Weights of a small transformer language model.
Size: 10 heads of 64, MLP 1728 SwiGLU, vocabulary 8192, 110M parameters.
Architecture: RMSNorm before each block, no biases in attention or MLP.
Training: a variant of Muon for these matrices, 6370 steps.
MLP neurons of a small language model. Each row is named by its layer, matrix (gate and up: input weights) and neuron, and shows model dimensions 384-575. Each number is 500 + 25 x the weight over its row's rms, rounded and kept within 0 to 999. Numbers have three digits each. A neuron's up and down rows have the sign that makes its largest values positive.
After each neuron's rows, "fires in" lists the words (lower case) most often at its 100 highest values on Wikipedia text that the model never trained on. A number after a token or word is its count.

L2.gate108:489494473478508482451487443525472459510506536486482502484470500498505531499499494521504454524493503504543506505522472500472493490448482510516523490507479494484479490495431490497497509502501529532527497494498465543493531497468540487530530540468515488509480502529501492530486483483518549495464553473459446432512504513480492489487510514531509484476484499485476532516508450492494500491498525474508475494467477460508488529503531494497466487473497513490486506467516500523542517514528452555489501486502546483519510456524493517469472510507470490512491475497508530463528486520527588485
L2.up108:470492458500489542512501483514490476515503534531507525445464483451454500501485451504544499480444491488514522470533460518495500456479486564465563504455498480516520532520506483477514561488449490471523514496543493548479516450530496502513542475467537494545495502514553529521467509452520538480508541550452517524469492506456512489494488517497509503495527485518518515508459473512512508491515485473468533531525521503518505510498507479488496487481540464488533514488511488566518479509496481500446529466551529488548513475513479519467489489483490517509473539480462475506490499539530465541
fires in: "one" 43, "some" 14, "any" 7, "sometimes" 4

L2.gate235:538526538506493487462496508505497479536496483513448578533499505502494478452469514473515508510476490473499450476486492455464459493506480493497486503450477512498537549466559507495476479473492524497514508494487496504482459452437458541487470523493507536454540509513437479527510551476541520482515463472494466522550471504515499481499513500482494516483505436496498448548458515450480445455469470440472467492450532492522460529496461468476490514517479512516508511506524506504511509491477518500524509451499481448469516510504513531494515502495525495494464511488463469560496491498496495487
L2.up235:537508526522488505490500500497492503554501458493448539518507503494482477479503518485512499510493493484476484488513488463479465529498473464502482499479500491494518541429549492470493521464485515509506483472514495508482472455460482553471475497490495540497543481506496499501488535499483487462516467443491477494541496552497473449531518509516481486463497485518466475545486514440488509483459461456467515529436522505503485491484471465474500536487488520509538507494552505525500490528503512503539490497550485451516524540517508529534525500528533504489473482486477458527486495484500448467
fires in: "served" 26, "took" 18, "spent" 7, "take" 6, "takes" 4

L2.gate163:516526517500499530554510486484495523491491500479477498544539471513519538509507536499529542504528493537487502496548570484480511482514480509478479521506520476494483449507512489508495517525501479545499493513490478478487462495523461550499518496513459509462519478459507516466465504500475468472478459484479436478507482509469512482488501541489466529484515489469492510527519486521469515501499498503484493446472496462499474481477518534513532547499490457492482513526497505493486459523481522525473469506517488500455468492474538484495484523489456519500510469520493505512481523482462510511
L2.up163:528494465487551494532462489498504483499493499516501514437498463475486463540511530500548492495506505513468489485543561503495504477541463523571505500495504458506498466482487473496481482495501495492523509510521470484517539501484533519497467501553465495538546508503485495496524478516477489513516472491509520526462496499486478560481499535503487482484502524513526537492507478472527519482464516498464496460506497455463520464535522522501465507484458478496523515485443521491527508516490522491465503509464512497475509456496542482525501476499482466513500502485496486489517507450446500507
fires in: "similar" 11, "qf" 9, "qarabağ" 9, "these" 8, "not" 8, "same" 6

L2.gate1534:456537504525483504512506497494511501551523538455527499520510530532534551494484495536489537532415515487507508467508523532530506498475483530441479507495497550505480541533517492522493505502485457517538536465525480470490565520492512479506489508518497518524525512520513530491496454541516547507490491540491499509533515511482497539495498474507504474519501484512492549524511489520463550517485499510501506509519510452483549480455468481514526488473526523474459506503492495521506496426497512546524476486490514510483495502466533504454452484471489540522502495491496504535537528535490486504
L2.up1534:540538495525537484516476504511483529498499553463493493493493485556481509511533482520505524473470516519493527477531458480492505495511499575517516503493499506469504492533482480484476507508512509447498484479506527497520511500523527469470506491476511546505463541531575495520522434465485510516519536522497422462476518565515474482492475533517475590498462500436486517567495528498497509475527491518505489514494510491499488466476484518503454527494525452506508474497481522509506503484493512455499459493521515472523567524531470554490461494526455540485443496542493539519524473493503506537
fires in: "under" 29, "support" 9, "according" 9, "supporters" 6, "following" 4

L2.gate1177:505478499509499497493501491464493508504501493504499506466521511508499486504463496473506515489496484528512496501527520486474518513500492486469488495478453518507482477529494503484482509498475483491511491477491494531492591530483536512488530548493548536504456446494512521501482473506452525512542490473484486504443513448527480489498488473490510521493499515502539523487501496495453511548485473518466549513495480463509493499473486492472514480557493471542499522521484500470473473501515472510512505496552509483494428564506488482514537501514511540494483498492505539487461504476551497457
L2.up1177:493447497536480507493467514486511512500461496512453541479473465521472512465510514458492490475485507543539465511551467446450527546537475505497527536481465515520473451526470483487514491520504498489519457484505493500455542478508528489502504505493511530513465486464491498500531444473491505500514480443511501499496459505487475461506505493488506546520512513492512504485523507511448501526462485514472538482524512516491505462446510494527507509522476533519484551526512519453529503506499489518506511480514527472499471515527485482485537517528519509509483505457487561448500483484496473495
fires in: "war" 17, "time" 14, "museum" 8, "end" 7, "age" 6, "command" 4

L2.gate1556:495477517505479488503520462503550506498461489492480516474540511524481511492549503484516540537556491509511481521461515512502492476495539502502447528521499529495503524504493471493538474503491511528497488463502533519506530464469497510503469511523512475495498512480497498451496458510516479526493503488531518489493472504509462497486505519489445480466444498490481495487507505467528497525518523488510512507522474545527515498493518512490490495500499510488487511513499584520522478465480491497498538490479455486502496524512498501457528523446528532502476503464499481459507496497503498520
L2.up1556:482482527497464488501501505499514506503524464475467470464522501545444506486541500463508553502495507506521482497420506492488485532498517494544452515481493570507475520485488465486533503481477463507481442442496517535471515522504510477529509517503501483485521503448540457504520495512524519537462504456514494513500508542517450501476483533513502488444482484503463482519496505449479492520464515486506537510545462521504533516509514479507505460512518530463491508464501557519535484516500472475487495496487497521561526514533494495478497493496562479525462521446537512449516518518533501543
fires in: "until" 33, "caused" 6, "since" 5, "causing" 4, "cause" 4

L8.gate193:511507500514514513522523507508523476469556504530448519506474537500484500496510485488483474511550492502500518528490532515490485524509478488480488568505487554521488528524511511527474502514498455477575535503478462517500517508488439488507472528543532478451471516484549484486434505506494523509475444490519529507485493461497530524547515461464503495449488532489509468472459502494539481452476504530495520538508503545513521491479484498535462515507552477546459483476513505483543462508511517534468489492467461515475472502517530488511506506474511513488509496504541514516532506500499511488
L8.up193:481461509557499463505500492492548502522496520463457498491460533498499507511477523507487509469518513502466489463489488510535471506509512499522460510472509512494482529473481475540520540472465503494501501516557488510497491530530521511510513494463481440524509454518488485531503510524491475503504493532506482500452473488502512518538517501533510494475481552489500514490474509532548466453508506520503453515449494487514507509475517480535502514488532480485516507516508512524496550478523463515512469509530462506524530513537519501489493500464495500505528480490509524450514510450517503454
fires in: "until" 29, "since" 15, "from" 11, "may" 7, "before" 6, "november" 6

L4.gate1061:578515502514514480541468481513505527504479520483535498540485494493488487467518490475532493523509446455463519501522499518442471518548507463483497477485502485457495512497516490477476468493541494475521517478505527485496485499517492490513487491530489496493502481533497458488495495499486466524516521502489499464529542503492524515504502495505512469520513513473466485487517512495526490478512489531505484474504457512485484464496512506516472517498491505505499457514492472512509503549458519494485465509480486514493488492520502536498543485535470530474468480551563516536456503505547534460
L4.up1061:510501511512493487531507507517484547480462499550468513519499469518501512540507508451442509503518466458485515484529510504486534505523511421518510505499497483537530476530509506522497462505530464492489478501573505486476523515490516474476479498497522529484498471497486523463501510478487474494537493495474489468515482495479517488515487486500489451508513459491487503487539498453530500471519536527512505512486522465504475463510532530507474524488475494487518453495501503510452517489478522490466498524464475501469449503553494517451504491532507510506540517483563487500511482459498511521
fires in: "be" 21, "also" 15, "activities" 5, "operation" 5, "operations" 4, "activity" 4

L2.gate225:510501493496487478488485515489525513467481551484492518481473461521518491503537491452547468522452500496508493470503550481522483531454516517496571489479515502548477513467559515477489533509507485503490517498502483496493479462529513498521603461500485498522497524477537512554511517470497463545467540517507459471538492459483532474520495487543501464498475466508473512486503497492529507470531533503491500520524508532481516504451500518509488482520530503519495509500475488485527454518508507533479498498534520492525498479532556514441486480492482495508529502466475485501504538487502541509
L2.up225:497508505469523506438524555491491489480474488483481466506493545479501504540524472559455551509517547508517465448518539538502457520487500451486529537504503510511514511537526551524458544551528510491456494498480490502515494500501489470493508505491477516542519474512503474511526534517509487502525529495513484520502472536507548529541505521470511487490558477492522521516503487549485504536499482475519500512504490525499488486491515515470488500541532524501466479457494525526524532528474507499523533445447496483517496517497466495515520487486538515546521488522497485538554526522501470500
fires in: "final" 27, "simulators" 8, "first" 7, "finals" 6, "championship" 6, "semifinals" 4

L2.gate447:504480486485552495470558520505535553501523554479467485541493463492516500491504498435539540482527505462545469465476501527467531475498564500491481470504465485495545500521488467464488523499452500507496467506529526509489515507530488531524560499487480462469486532507483498523496537532515515498520525501533481458480457488434505513453520535456500486489496479474480495526484496519477509465490510519504529485522529521494501513510501510471522476487582482533502539546526488529513513476478522454501525464508493584502492506510516460471507526543523487506477517503508477499503523471511552498
L2.up447:492567515509511489529487542479472535456496492492478509492498511497489472482481456477446475517466485472507480517503441482505507501498514483511494550489487510486520508439516472536534468512507532508491460493461506495517504475499506491485479460526508483479541511500472488512535486558473495500504471499528501494541558501485482506513498505515505494488542518442504491499516530488497482501529504453526486480487531481482532483467485477478507493446535474568487474504517481493495479466517471494499528490502506495514501553492489498517501491476523482550493493499476500477481500509488483456
fires in: "club" 21, "season" 17, "signed" 6, "contract" 5, "year" 5, "seasons" 4

L2.gate142:495491486481506467495492520505526483487507462466487508508488483498529484500549527513524502522497511441476475504542518489538473533462544503460523492491489461540523490483486535518510481513551494510520490496496465477530487468480529497510493452484496493501493513489491521450488481497523498439452513483505495494469501458519519456494457476519527490523499465529532533498536540489461519501480496478494524510472489520498508579509490492533546562520556510471501506510498488476486444467487461485496500503511508501503479519489472500513492521526490486456531490525462532540493470498485477498
L2.up142:475531494480507471503520523504473473513485497497443527532504496500528491496521468516534514505474524467482476492530486479563516563495532526463492485467501443509490528466507515524507465503577505478519500513514467476525504490477527476510493476503490509502503516490469521458518473488504479464448498463511483467474491451509499490474475505506541514508522468507537514497516524511449514479452513521487531497478487492524503582518487495564527531500548492466489509528499500498469460483486456466502499494466519518510487505497456491513493472496492454480518518502458511534486487504502473496
fires in: "river" 31, "road" 11, "mountain" 7, "rivers" 5, "mountains" 4

L2.gate21:478483523533476498514496531440449503453497464485541494491519526504462476490482456537489527523490469468512548527521487528489546480501522486510514544500520489499523477469497560512532471501478545530483488530534466480552506511479493509501477460525508477500516493485513504443498493516501459490507475501522473443426521479502531469497513522472496511510524450462467482518491528511524525516505463481505512505550525489504510506514477477483472504515513517497534546519512527512499462521461518480480531504453521504473483501488513512464512513490451498479468532513524494496516484483517473524
L2.up21:480503552548498471499499527457480496471493504527491528486504492493477491501478488519483538554503459483539490548536497523505549496476483501514538509486505495528509471489477521504496460498506488551517501568513495441549496494483487533524492487492496495453565501490523467448526479491489483476510494493537498429467523478499531500480529514464484532529502471458488481518488488519479517509472488488485543492531522477466516517553477461510457514453515537536520537492479490518461485524427524520504511523473537510486490530498532505478506487520472500476500514515536485500479491521506493514
fires in: "club" 14, "division" 13, "department" 12, "junior" 12, "football" 11, "career" 9

L2.gate1285:501474499535481453506486489522513479498505495482457551537533512524498514490488477507492510487501469508515495511454484492540514491500509467497541525489492509512495510508524448512536477518487510516529521491536489475463535442499548542490520502506534492527482529510475510519542516469525499502453453475476545534498527495517455489475498473491510506481495467552469512524505527548468519474474503507471503482503488497540498482509504488489515497534515524456512483519478500486494483483549468503552455512524460459490514512454501510492510494481500478453473538475508541524476475532543519498
L2.up1285:477496451505505509526476502474492477481465514547474519517524531519502517511505493465486493498510459469497535539462479487513537517473494516497503522515490541465506496514523489542453518497524512516521509482492522491507549471466525464477452484505525518509527512493497505492550530525470484517515498460497507555505514512504490479490515453479564503501495527511465527503500545514480497518437497507543490532546495521506474539505539454503521480502468550483485528516471500503521516484541512498531521489475486494488491535498527484502461500492461519491480473487518522559523483550477502511
fires in: "year" 25, "2026" 11, "years" 10, "six" 6, "seven" 5

L2.gate238:525534495472513490512474503477507507540496473482480487505502465530518478476440520540502504492526526509499499493508443555489498528502506484529499494487503480479509540469484495483528470495497473468493508495507532502498519501462533529476495509487503482486530520486493449476492507456485497505471503479520475487485466537476530536499503482459502506482517491492447495457477500508552496506523513514534477551445554539536512535503446442474495464496423489491468469491489530475485509493469482497507537510493502462433469520483482501479525550493542517516498539481538463464477448505500504491
L2.up238:480488469511500532498514472489558537529509535495556534485489468480497428520465497523486476482552514519533476471501518518485511488485472511503457498463484506497508483532503545527554466548500493512487472469477505519501511504487525526482512480569502484502504517477488479482517527486494467492518497548485480525457524527532513515524481488510528540542507493465471564512517542482544549480491533536529482475507507511504527507497483489481499556474509473503520510472496512462517553522501494529469493497512496516474472529510506493486521506493482522490558502493507513558501517402499526500
fires in: "january" 44, "december" 19, "june" 10, "august" 7, "october" 4

L4.gate1318:527499503491452528502487484515491427516520533480484480490478471480491506512454495476499487511543512492512522483524518517527545563523552485474557456485492489538527441521519499493540477483488513509524522531489457538503494548509531532501510533503467497476498466472484501548509484513514547523494477532458481486472498481514495521479504527507439514520496533503518501513500492508466489482470491509528480498477513478531503486518512487488502479528501529537454476502535469497461504491507546522513532460483509547493528511483428495491457420510506486521474476500519509519516508467515553486
L4.up1318:500505493480507470504507520499504501469482512460476507489464495494502510535499488490506534477548447519511530514515503487500477528467527478488533492484470508475505482520515471515523527543517500513524471534487524546552476478558509504499540529526481456537480470495464518546518488521480520507490485495508422497460536480512472491532475525517476513540511498515530518510495524526498503495485499462508481516483479492520490475535446496489463496480498495525520495493533455513501447486472499571498484451503505548503482463469431485494451510511478507509495507507503532536499522462521474514
fires in: "part" 33, "due" 21, "addition" 8, "order" 5, "parts" 5, "alternative" 4